config = dict(
    intermediate_size=1024,
    rope_theta=34000.0,
    parallel_block=False,
    init='normal',
    init_std_o=0.00664,
    optimizer='adamw',
    learning_rate=0.00136,
    lr_mult_qkv=0.5,
    beta1=0.9,
    schedule='wsd',
    decay_fraction=0.596,
    decay_shape='linear',
    batch_tokens=65536,
)
MLP neurons of a small language model. Each row is named by its layer, matrix (down: output weights) and neuron, and shows model dimensions 0-95. Each number is 50 + 12 x the weight over its row's rms, rounded and kept within 0 to 99. A neuron's up and down rows have the sign that makes its largest values positive.
A block is one neuron, or neurons of one layer that tend to fire together. Before each block is what it responds to, as a language model described it from the Wikipedia text at the highest values.

Responds to: Relative time nouns
L3.down8:57 25 55 56 32 46 49 55 55 34 62 26 33 48 16 40 48 72 45 35 55 71 63 37 35 44 39 32 40 45 58 53 61 38 57 37 59 62 54 61 56 66 49 51 39 45 58 33 52 34 41 55 43 43 39 65 61 50 46 50 26 59 58 58 51 44 62 58 62 54 52 47 17 37 09 48 43 53 57 30 36 38 49 66 49 67 49 64 38 59 31 48 62 49 45 59
L3.down350:31 18 82 60 44 75 55 72 54 37 32 67 47 35 57 43 62 65 43 73 26 55 45 42 28 31 37 69 42 48 65 54 46 42 30 35 55 25 53 40 48 40 51 60 20 24 45 63 40 23 64 67 59 39 45 27 29 41 23 41 36 49 70 62 49 25 62 69 61 56 48 35 56 27 53 77 35 24 26 61 44 49 43 56 45 56 50 56 60 25 31 54 57 54 36 58
L3.down356:27 63 43 44 40 53 39 66 54 41 45 61 33 42 49 39 54 75 55 51 63 63 38 42 50 33 50 58 53 53 58 66 74 50 61 40 39 65 61 76 52 40 42 50 15 46 71 29 51 49 49 48 49 42 47 38 56 56 52 40 54 49 52 46 57 61 59 33 53 64 64 51 44 52 56 36 50 32 67 59 35 44 46 44 37 44 55 38 51 52 33 54 41 61 41 50
L3.down568:64 43 50 66 48 45 44 54 45 53 39 45 45 49 48 45 56 49 52 70 71 57 35 56 44 75 42 48 58 80 66 75 55 57 56 28 45 49 29 33 53 30 46 61 31 50 49 38 37 67 40 40 54 59 55 45 49 49 44 60 50 34 43 70 55 52 54 58 65 56 44 59 31 56 67 48 50 62 51 42 43 65 50 50 42 48 59 75 64 61 63 41 31 55 56 62
L3.down599:36 58 33 55 60 46 20 53 47 41 38 53 61 59 40 45 39 41 58 37 17 49 54 40 62 49 50 51 33 61 53 50 48 49 61 58 54 63 52 50 55 53 39 49 41 45 65 59 31 37 58 48 71 36 53 62 47 34 53 38 27 56 42 59 37 53 55 41 51 51 39 50 54 40 51 36 59 46 43 40 31 56 39 52 63 51 54 52 65 62 44 61 59 48 43 38
L3.down766:47 39 41 32 39 54 45 59 52 65 37 43 51 38 61 68 39 34 54 59 36 61 48 45 60 50 43 49 61 35 46 53 38 45 55 48 65 59 27 65 26 37 54 17 63 64 42 24 56 61 42 65 53 69 53 40 55 48 41 35 65 53 69 42 34 66 48 53 46 54 48 53 50 53 41 34 62 49 50 50 81 42 46 66 56 60 56 43 61 72 48 47 74 32 51 65
L3.down910:61 27 61 46 69 45 57 55 35 62 50 69 44 74 51 36 43 55 41 40 41 44 49 62 67 55 35 73 64 40 67 34 50 60 88 42 34 48 71 46 68 69 44 35 55 28 59 68 27 52 46 30 64 63 24 66 67 69 67 49 39 59 59 63 43 50 39 52 61 22 53 47 48 44 75 42 26 50 57 47 46 38 53 62 56 46 68 52 54 76 44 27 59 64 48 59
L3.down1021:44 05 45 32 65 42 40 70 66 55 33 55 51 56 59 48 52 43 47 35 62 30 77 44 71 41 44 54 34 51 37 52 55 65 47 46 57 53 54 51 60 61 49 56 48 39 81 52 70 56 32 47 45 66 26 52 53 40 64 58 68 25 55 09 51 54 48 63 47 40 46 36 41 56 61 47 42 65 61 62 56 61 51 64 46 41 54 45 36 55 47 44 57 53 45 66

Responds to: Verb completion after to
L3.down30:53 37 35 39 53 42 48 52 49 38 41 32 46 72 50 47 69 56 58 56 50 47 48 58 50 53 56 47 46 60 36 28 60 50 52 37 49 29 50 63 65 79 47 58 25 45 54 14 57 55 39 40 44 47 41 67 43 80 42 32 56 74 53 36 47 55 59 62 54 50 52 54 73 44 52 45 48 41 56 49 52 69 42 54 42 57 59 54 47 26 39 56 76 40 33 38
L3.down141:44 62 33 66 47 38 46 30 60 52 33 47 53 61 34 54 71 55 76 56 45 61 56 43 59 47 53 49 32 49 37 70 67 54 40 54 55 66 63 85 54 77 57 61 29 48 52 50 31 54 50 39 67 68 52 59 37 42 45 35 24 36 58 45 53 53 54 61 63 43 47 52 65 47 62 51 56 53 48 42 29 81 32 52 44 68 59 53 52 52 37 62 40 42 47 35
L3.down229:21 59 40 42 44 52 68 53 53 33 45 46 45 54 50 59 66 37 53 71 65 44 46 55 47 48 44 58 42 43 57 35 70 60 74 59 69 23 31 59 50 46 54 44 63 34 70 51 57 44 48 58 55 59 18 32 51 49 53 35 63 52 52 61 73 68 43 56 61 43 49 57 61 39 43 63 58 58 57 52 58 40 58 40 49 49 36 39 44 55 45 44 54 53 53 33
L3.down408:60 35 51 38 42 63 65 70 46 59 52 40 64 34 48 53 60 55 55 48 49 72 48 46 56 46 32 53 38 45 51 49 38 38 57 51 54 39 36 65 55 55 74 47 45 49 37 39 66 41 70 51 47 56 33 65 78 27 46 51 69 38 52 74 46 36 44 35 43 63 42 47 65 57 72 52 62 69 55 53 43 61 70 44 38 62 65 37 57 34 56 26 71 63 57 31
L3.down663:28 51 63 37 57 55 85 43 54 47 37 45 42 41 31 51 44 50 52 60 40 51 55 32 52 48 70 46 41 50 35 46 33 47 44 47 65 50 49 56 49 32 56 21 24 20 55 55 63 26 47 33 52 52 27 57 58 31 44 64 33 37 47 51 08 36 44 60 52 47 50 67 48 38 43 56 44 26 34 58 61 59 40 40 46 55 50 33 38 60 37 51 53 37 62 26
L3.down697:59 31 31 49 78 59 58 65 61 33 63 75 46 48 47 64 45 60 55 75 83 49 57 48 50 32 57 54 33 57 31 43 38 44 40 67 53 57 40 59 45 43 60 48 49 47 58 61 37 53 66 43 52 68 51 45 44 62 59 32 58 36 42 58 38 62 35 58 61 43 48 49 52 34 35 61 60 49 63 33 34 45 53 48 50 62 41 57 51 21 54 45 63 67 52 45
L3.down814:46 58 41 53 67 59 39 52 59 47 50 46 48 46 46 51 52 59 63 45 65 40 67 44 93 53 53 50 44 54 51 60 48 47 48 53 51 58 48 87 46 59 62 56 36 56 70 39 53 54 48 41 31 59 49 60 49 71 73 51 54 70 49 54 50 70 50 48 50 55 47 64 30 49 66 76 59 46 37 57 54 47 53 58 40 47 65 58 43 28 52 53 46 61 50 53
L3.down932:42 50 37 42 46 45 56 36 55 27 40 64 62 56 51 41 41 47 42 48 41 53 58 62 34 37 38 48 36 58 45 47 37 57 39 44 51 35 48 67 52 37 40 53 56 52 44 65 65 54 61 53 67 53 38 63 59 41 50 53 39 48 68 32 48 82 28 53 31 37 58 43 51 42 42 56 82 62 46 74 37 19 48 38 40 62 40 21 67 33 58 61 41 51 47 48

Responds to: Action verb endings
L6.down44:33 55 20 48 53 59 59 47 53 26 52 44 55 46 52 50 37 70 44 60 44 50 45 57 68 38 51 45 16 54 42 42 40 65 42 44 59 52 31 82 46 59 59 50 55 26 68 63 46 40 48 29 50 60 37 58 57 74 57 29 60 53 58 47 55 51 23 74 65 56 43 48 55 53 27 54 51 50 47 38 54 36 45 58 39 39 62 49 55 54 57 52 24 53 43 53

Responds to: Sentence-ending punctuation
L6.down566:33 17 59 62 60 59 42 26 54 42 68 38 46 54 50 44 71 74 53 46 56 66 50 60 52 63 58 42 50 50 59 43 41 42 49 46 59 78 40 38 51 40 46 84 51 60 58 61 39 50 57 39 61 62 51 69 68 47 40 54 65 65 30 58 40 54 62 46 44 40 51 19 58 40 44 56 37 33 60 22 57 60 53 77 48 63 40 43 58 66 58 43 45 64 50 49

Responds to: Completed transitive verbs
L4.down103:44 20 38 58 42 55 48 50 49 61 56 38 47 48 41 44 44 64 41 45 44 47 42 66 36 60 37 37 41 41 48 55 58 60 59 73 53 68 57 47 32 46 40 59 40 56 54 59 24 47 50 39 45 37 50 27 56 55 39 54 44 58 59 66 53 48 34 26 42 40 75 27 43 66 34 63 62 27 47 37 47 58 63 50 35 51 37 27 47 26 37 43 48 55 61 64
L4.down310:50 52 50 41 30 40 62 67 46 42 63 64 39 65 35 65 60 54 47 59 41 36 52 76 44 51 68 27 48 45 34 53 56 34 55 33 48 57 51 80 62 67 49 68 24 38 47 45 54 72 27 54 49 46 38 52 38 57 44 50 69 29 60 41 38 56 57 64 53 36 61 40 53 51 45 46 52 36 55 62 35 55 43 43 72 40 53 51 60 36 56 51 44 60 35 39
L4.down345:67 73 45 30 39 37 20 51 50 50 50 46 54 51 68 50 67 58 60 48 34 33 47 51 57 51 47 40 63 40 56 50 46 40 59 66 68 27 46 72 49 54 67 22 49 41 46 33 46 53 55 70 66 45 49 54 65 31 44 56 41 34 47 54 46 53 53 64 51 53 57 47 46 36 47 49 36 75 48 69 56 50 35 64 42 70 31 47 27 86 63 22 40 47 39 18
L4.down401:54 72 70 44 63 26 57 57 63 54 47 47 40 57 53 45 47 54 37 27 33 70 55 83 44 55 51 52 56 34 65 41 40 76 48 39 54 62 39 46 40 54 55 46 60 63 43 41 67 69 76 67 61 48 62 69 53 41 30 58 48 62 48 39 51 36 54 48 60 60 41 51 20 37 50 46 47 60 63 71 59 39 50 44 36 52 57 45 35 84 52 68 60 42 45 44
L4.down537:57 63 40 58 65 43 36 44 64 38 58 37 48 67 54 49 70 62 48 57 60 45 49 47 67 63 72 43 58 50 15 47 44 35 44 62 44 44 74 77 59 57 65 28 43 39 54 45 27 51 56 73 61 29 33 40 44 76 58 59 45 48 40 55 36 65 48 52 45 49 37 63 46 56 56 59 60 52 49 60 51 51 67 77 33 64 40 55 42 57 64 59 38 41 31 60
L4.down968:62 25 49 39 52 48 35 41 41 37 65 68 54 45 47 55 49 62 39 55 69 47 45 44 61 55 62 44 47 39 56 24 42 40 43 27 51 44 56 61 58 33 67 47 56 51 56 50 49 64 37 54 35 45 45 52 72 71 52 25 31 44 70 48 50 60 40 68 61 55 34 30 35 43 67 71 26 39 33 50 40 64 56 55 57 51 45 51 49 24 60 33 57 76 46 65
L4.down969:23 35 39 49 75 56 69 48 52 33 53 35 62 54 54 53 52 42 54 70 70 44 52 50 79 73 77 60 32 67 24 40 60 55 51 39 41 40 54 89 63 47 70 67 45 56 53 47 54 48 54 59 55 62 38 45 37 66 62 35 59 51 46 34 54 59 30 62 52 48 50 48 51 41 35 46 43 63 44 41 54 54 43 49 45 46 56 39 58 44 66 57 46 51 71 43
L4.down988:55 76 75 31 51 38 34 50 42 80 43 51 43 38 39 47 56 56 67 56 57 59 54 52 49 32 62 60 58 57 06 52 46 51 57 69 52 50 41 68 30 55 50 55 68 30 61 52 52 63 50 60 56 46 44 39 42 44 52 40 30 41 25 34 50 72 41 44 58 61 46 32 53 46 39 36 59 56 49 52 74 61 31 41 49 71 53 45 45 47 71 36 60 39 39 53

Responds to: Punctuation after numbers
L3.down194:56 79 46 83 51 64 59 56 59 59 52 60 28 64 44 51 58 33 49 59 42 57 28 56 27 53 23 59 47 45 58 46 47 41 44 41 41 45 47 50 39 59 32 63 37 62 39 55 51 38 57 57 53 40 51 45 61 50 56 32 37 35 67 69 47 23 47 36 50 59 53 41 57 44 38 62 37 56 61 35 34 53 56 54 53 43 46 52 63 39 34 65 50 32 50 53
L3.down238:65 80 64 41 40 48 25 59 48 41 46 68 69 58 40 58 50 59 40 49 79 52 40 48 57 39 66 56 70 38 37 49 60 45 38 42 58 61 61 53 45 62 55 49 35 57 62 47 52 57 31 60 35 49 50 53 61 46 48 56 38 37 49 37 61 46 51 72 46 46 67 62 46 40 62 71 48 34 48 36 47 52 57 54 65 56 70 49 47 47 37 50 54 27 55 50
L3.down405:59 52 43 35 43 63 73 39 42 56 62 47 46 44 58 57 38 20 59 59 50 51 54 52 64 40 60 35 51 39 43 63 47 48 40 34 62 41 49 62 35 44 55 50 42 72 68 47 72 39 57 40 48 63 31 45 45 65 55 24 38 54 55 55 40 67 43 38 57 50 72 75 70 64 44 61 59 44 43 43 53 37 65 51 44 57 49 60 55 45 51 61 41 53 30 62
L3.down456:58 60 43 43 62 41 41 50 73 33 60 24 31 55 23 58 60 45 46 67 21 75 29 44 59 73 33 57 39 42 50 44 72 48 41 38 26 42 46 59 53 60 39 68 35 42 31 44 64 43 37 85 50 49 53 38 36 67 63 58 50 38 33 56 40 57 64 52 50 55 28 40 57 48 36 25 46 66 54 42 77 43 33 50 50 59 66 61 52 57 43 62 46 38 46 63
L3.down508:60 99 50 36 18 46 47 56 45 46 53 40 58 43 65 43 56 41 45 50 61 57 38 49 49 34 58 43 28 74 13 59 58 43 45 59 75 50 44 93 49 59 61 53 39 53 36 48 49 59 46 55 58 47 61 49 50 54 54 45 31 52 55 36 54 39 49 47 50 40 48 50 57 42 51 56 54 40 54 51 50 51 51 53 55 42 55 53 45 49 65 36 52 04 41 66
L3.down884:54 43 67 61 70 52 39 58 73 44 52 37 29 62 30 44 48 54 13 48 35 47 50 56 49 71 46 53 33 45 34 56 56 54 55 64 46 47 65 54 67 61 41 27 45 59 58 51 38 62 39 46 42 34 32 58 59 69 63 39 43 36 62 50 41 49 63 29 42 32 59 46 46 61 53 63 55 66 56 35 24 36 59 59 50 50 43 48 59 36 46 51 42 31 41 51
L3.down918:55 92 59 42 28 39 60 62 78 53 47 39 44 59 46 62 57 26 43 61 59 45 56 32 53 44 52 49 55 49 02 46 56 44 36 58 66 55 45 85 43 58 27 64 49 57 77 59 47 57 77 53 59 49 33 48 42 59 52 51 53 46 51 36 41 61 78 47 54 47 44 34 48 61 53 46 69 53 44 48 41 60 57 34 45 60 58 45 47 67 46 35 67 24 59 45
L3.down974:51 99 65 47 57 40 53 52 63 30 51 46 49 53 48 52 57 57 64 55 62 47 54 57 56 58 36 42 48 66 42 32 69 35 43 38 54 61 52 99 40 55 42 48 64 59 47 57 46 36 52 50 54 55 46 55 44 43 52 70 50 54 47 51 53 50 52 49 55 33 46 60 38 54 31 33 60 39 62 45 49 48 32 52 35 58 49 53 45 45 71 71 39 12 69 63

Responds to: Mid-word "ic" fragments
L3.down143:63 47 48 45 49 67 52 51 53 47 36 47 25 52 71 67 55 66 43 50 58 44 74 42 34 25 64 42 33 46 46 55 43 56 50 42 64 66 47 46 45 28 36 41 48 61 53 65 68 30 45 48 52 33 45 56 62 33 54 59 34 39 70 49 51 50 27 56 50 47 29 39 50 67 52 50 39 45 58 48 43 58 53 53 42 49 30 32 65 46 69 68 57 55 67 40
L3.down367:47 59 38 58 30 66 49 32 58 59 36 73 54 52 48 41 33 42 56 45 67 62 48 50 44 49 28 45 41 64 61 43 47 38 54 51 38 55 55 44 42 43 42 36 40 52 73 36 58 32 51 48 54 40 52 67 31 07 61 43 45 40 62 51 33 41 52 60 55 50 39 64 45 67 44 51 54 52 64 49 61 53 58 64 29 62 45 45 39 30 64 73 43 56 42 35
L3.down486:42 82 68 51 41 39 45 58 36 41 44 68 23 56 54 58 34 51 52 44 56 68 50 56 46 54 58 42 68 54 49 44 42 51 38 52 51 68 66 65 49 52 71 64 50 59 45 37 60 56 36 56 38 34 56 67 57 74 37 61 55 43 42 40 39 51 40 44 51 46 53 69 56 62 34 37 46 37 32 57 49 49 57 57 26 46 57 52 59 53 46 67 55 34 53 28
L3.down681:52 67 66 43 49 47 35 47 58 45 53 69 40 66 59 56 56 28 49 57 45 60 59 50 57 57 54 37 61 55 68 59 48 34 60 58 54 66 34 61 59 57 45 90 26 40 49 50 61 36 52 52 54 49 63 68 48 57 42 59 77 42 56 63 39 32 63 57 61 50 41 39 42 59 50 62 51 40 45 45 42 39 64 42 69 49 50 85 41 36 39 48 57 31 57 68
L3.down795:70 42 40 35 31 64 35 59 39 59 66 37 60 50 70 49 50 68 56 39 55 57 40 53 58 48 56 44 49 47 17 43 48 36 39 49 58 40 46 49 33 36 51 49 25 77 16 56 56 49 55 64 46 57 47 38 54 39 50 40 58 43 44 62 09 51 45 48 52 59 51 47 41 67 29 48 45 45 45 54 46 61 64 53 38 45 50 53 25 52 64 68 51 63 60 24
L3.down904:68 10 53 40 54 45 55 36 43 40 55 20 36 39 51 51 38 53 53 49 46 47 58 63 43 60 64 44 72 45 55 62 41 61 36 65 57 58 47 33 75 52 73 52 60 55 46 31 65 66 32 71 66 54 55 53 61 51 29 61 43 61 52 62 66 64 57 36 48 30 53 62 69 49 61 43 64 50 40 59 57 68 45 56 40 52 34 38 50 75 65 56 62 78 53 64
L3.down948:63 27 45 29 46 43 44 44 62 43 65 57 51 36 53 37 39 45 44 62 39 49 88 64 42 41 40 36 60 55 44 56 53 48 40 43 32 74 62 53 29 48 64 45 42 60 29 48 54 48 58 47 53 57 54 38 49 44 45 45 45 66 70 24 43 43 28 58 40 78 55 52 38 50 33 46 52 41 45 56 47 44 57 48 33 53 50 42 56 53 46 63 51 70 63 52
L3.down973:45 59 61 47 37 44 60 45 43 49 64 47 30 60 45 48 66 58 34 61 25 43 42 44 60 49 69 51 57 59 44 60 59 46 35 55 54 56 41 58 18 60 38 69 28 55 49 55 51 45 78 32 38 39 67 31 50 55 62 33 42 40 41 40 43 37 57 58 55 59 46 45 45 48 30 63 66 85 44 61 51 54 47 35 39 43 31 62 68 48 65 48 90 45 44 32

Responds to: Time-period nouns in phrases
L4.down156:32 70 54 59 47 61 86 61 56 50 55 58 46 53 49 58 27 54 53 51 62 60 51 55 25 65 54 61 71 61 64 62 38 52 44 49 53 44 52 78 37 56 72 51 59 47 47 57 26 46 60 41 35 59 42 49 47 35 60 58 55 55 45 46 54 46 29 49 61 43 42 54 48 36 26 45 57 35 67 50 28 46 57 49 56 37 53 34 48 56 33 55 58 48 72 42
L4.down172:52 57 50 39 35 69 64 63 32 51 40 23 59 40 50 51 46 39 39 50 66 45 56 34 40 51 50 24 31 56 34 35 62 55 75 50 40 55 64 61 56 31 41 46 48 53 53 57 61 41 55 59 62 59 42 44 52 79 50 55 76 35 37 63 39 52 38 60 65 42 51 35 33 49 46 54 50 57 81 39 24 72 44 41 76 35 79 58 33 54 60 33 59 59 46 52
L4.down188:45 51 52 50 49 44 50 54 53 38 44 52 38 51 53 66 48 43 60 49 68 48 53 57 38 49 57 56 32 34 57 57 47 50 55 45 37 52 43 55 56 67 48 43 44 31 36 44 45 50 63 53 54 77 29 52 52 51 59 40 37 38 48 54 44 49 35 54 63 45 54 33 49 46 58 49 47 33 38 15 60 69 43 54 68 47 67 57 37 52 56 36 51 72 35 59
L4.down572:35 52 49 50 65 58 43 44 57 51 53 46 35 58 67 53 44 67 48 69 58 47 43 53 55 61 86 43 52 54 60 48 47 60 50 55 72 53 59 43 57 67 59 56 51 29 58 73 41 50 51 33 57 59 37 47 66 63 50 26 54 38 38 55 61 47 61 46 59 54 22 34 28 46 67 32 60 71 69 64 40 48 44 44 43 35 59 52 44 60 51 56 47 48 64 47
L4.down852:45 53 55 36 49 64 16 64 55 53 34 49 33 28 72 44 60 65 47 48 43 46 58 50 58 43 43 47 57 54 29 43 54 57 46 47 45 40 36 58 51 75 55 40 59 41 63 49 53 55 44 69 39 47 46 45 53 80 50 73 39 53 56 50 33 52 39 31 42 27 61 45 41 53 56 40 63 45 44 46 42 49 32 57 40 49 19 53 65 45 65 62 58 37 37 61
L4.down860:51 55 40 46 48 50 44 68 43 57 46 67 63 43 71 47 54 55 48 53 62 60 41 65 53 73 52 46 36 60 40 44 59 53 50 41 44 61 54 73 63 37 40 45 56 46 60 47 60 65 58 66 59 58 39 45 32 54 54 57 68 47 54 54 45 67 75 47 60 54 49 60 43 56 52 37 48 46 50 42 44 51 59 44 62 48 73 72 47 51 46 43 51 37 37 75
L4.down954:55 58 40 32 30 60 54 46 47 55 26 58 40 61 32 33 34 58 57 50 56 53 56 46 29 46 46 42 53 63 73 44 44 47 71 46 43 53 54 67 46 49 53 53 47 55 51 46 50 72 70 43 51 52 52 63 55 77 40 83 49 48 46 74 67 53 60 31 55 66 50 51 36 34 30 32 41 41 48 45 40 56 77 57 40 52 36 76 57 68 50 42 65 60 40 49
L4.down999:74 60 47 61 49 52 46 44 54 56 57 25 63 68 40 42 55 51 25 77 40 57 43 36 69 38 39 40 36 51 51 54 48 48 53 43 30 48 46 50 56 36 57 37 41 55 57 59 70 59 51 46 39 69 46 41 52 37 22 51 63 47 48 54 49 50 61 42 69 31 49 63 59 49 47 53 39 40 53 52 41 52 79 53 39 42 53 78 60 50 38 59 50 53 47 52

Responds to: Mid-word pieces of names
L4.down202:68 56 44 13 45 28 56 28 55 47 52 53 37 69 47 65 47 28 65 52 25 50 55 67 33 57 51 46 38 59 56 59 52 37 40 23 43 61 31 34 57 62 47 52 49 46 46 46 57 50 39 59 62 59 64 44 59 53 24 30 34 49 64 17 47 52 63 65 56 51 43 59 41 44 36 59 47 59 42 60 83 26 42 36 57 49 63 62 31 52 37 46 49 23 53 46
L4.down383:51 65 47 36 45 52 50 27 49 10 52 35 38 46 39 52 39 31 49 26 37 48 55 46 37 63 43 38 59 53 40 51 54 54 51 44 29 34 59 69 46 41 64 35 36 40 37 35 55 42 38 39 52 44 68 28 64 68 61 50 24 39 59 56 57 56 53 50 65 50 60 64 76 51 51 75 31 50 56 48 75 50 47 37 52 39 61 49 51 58 63 45 56 35 50 53
L4.down423:58 54 26 60 78 39 24 49 29 50 56 53 55 20 51 49 32 36 47 37 55 54 60 56 47 54 63 55 49 52 67 55 49 34 66 38 34 58 43 46 48 43 53 59 45 60 50 55 28 44 65 47 45 38 37 70 44 47 56 36 71 65 47 80 54 34 62 51 40 51 62 41 55 52 67 16 64 63 41 30 73 45 42 55 36 55 47 43 66 66 62 40 59 55 54 54
L4.down511:36 84 43 26 34 51 65 45 49 37 35 53 47 58 44 67 70 48 75 59 64 68 48 56 36 46 31 50 35 57 39 44 54 61 49 36 63 41 43 58 50 63 61 72 48 60 56 51 39 43 44 53 53 56 42 38 36 50 16 55 49 66 36 55 28 63 72 35 46 73 61 55 36 24 34 38 48 37 50 79 38 35 43 43 34 46 59 43 69 63 37 53 55 34 61 49
L4.down512:46 50 34 53 45 44 46 52 58 44 48 55 43 47 56 64 61 84 71 47 40 43 32 26 38 58 52 60 40 57 56 58 61 61 53 42 46 42 31 47 50 70 69 42 35 62 43 58 22 47 45 39 65 44 64 48 63 61 41 29 32 66 45 64 55 42 50 48 37 52 54 45 47 55 50 78 39 23 60 49 50 38 36 48 46 49 58 32 61 50 61 57 59 68 69 62
L4.down608:52 60 55 82 40 44 69 53 43 44 56 51 47 62 51 55 38 48 44 58 65 53 76 73 62 56 50 41 37 45 62 55 43 48 48 69 50 58 63 53 41 42 39 53 37 54 52 79 43 33 57 57 43 58 32 50 46 63 43 60 43 41 61 65 56 40 66 54 56 66 30 61 48 57 59 43 78 40 63 38 46 48 52 38 56 65 22 53 60 48 59 35 47 51 45 47
L4.down645:37 61 65 34 47 33 48 47 63 41 59 53 77 40 43 41 43 41 48 61 49 41 59 43 73 38 45 42 29 65 56 62 77 35 58 55 48 68 59 69 40 49 47 68 55 41 76 41 64 43 48 54 48 50 40 52 52 55 30 52 57 34 62 51 58 58 59 37 20 41 29 66 54 67 47 77 57 43 30 49 47 42 72 42 58 47 53 63 62 44 60 64 30 52 55 42
L4.down1012:54 92 54 39 40 11 48 63 45 62 50 47 60 68 54 58 67 54 48 38 33 61 48 52 61 61 63 45 61 68 44 49 68 44 39 64 64 45 51 69 56 44 34 42 38 69 45 67 62 62 58 53 35 42 55 59 33 41 60 63 50 56 49 60 49 49 63 36 52 37 49 64 69 55 29 71 49 33 61 37 42 40 51 66 47 39 51 67 38 48 22 50 22 23 49 37

Responds to: Sentence-opening time frames
L6.down992:67 50 53 45 59 48 52 43 54 39 44 57 51 48 43 45 68 52 53 72 38 37 48 44 35 60 67 35 46 46 45 58 64 65 40 44 52 35 58 59 32 31 52 46 35 48 66 54 51 55 41 60 36 50 52 56 43 17 54 50 63 58 48 39 62 59 55 55 46 36 58 55 63 71 20 34 49 80 53 48 45 43 44 54 56 43 41 49 60 46 49 69 32 38 32 59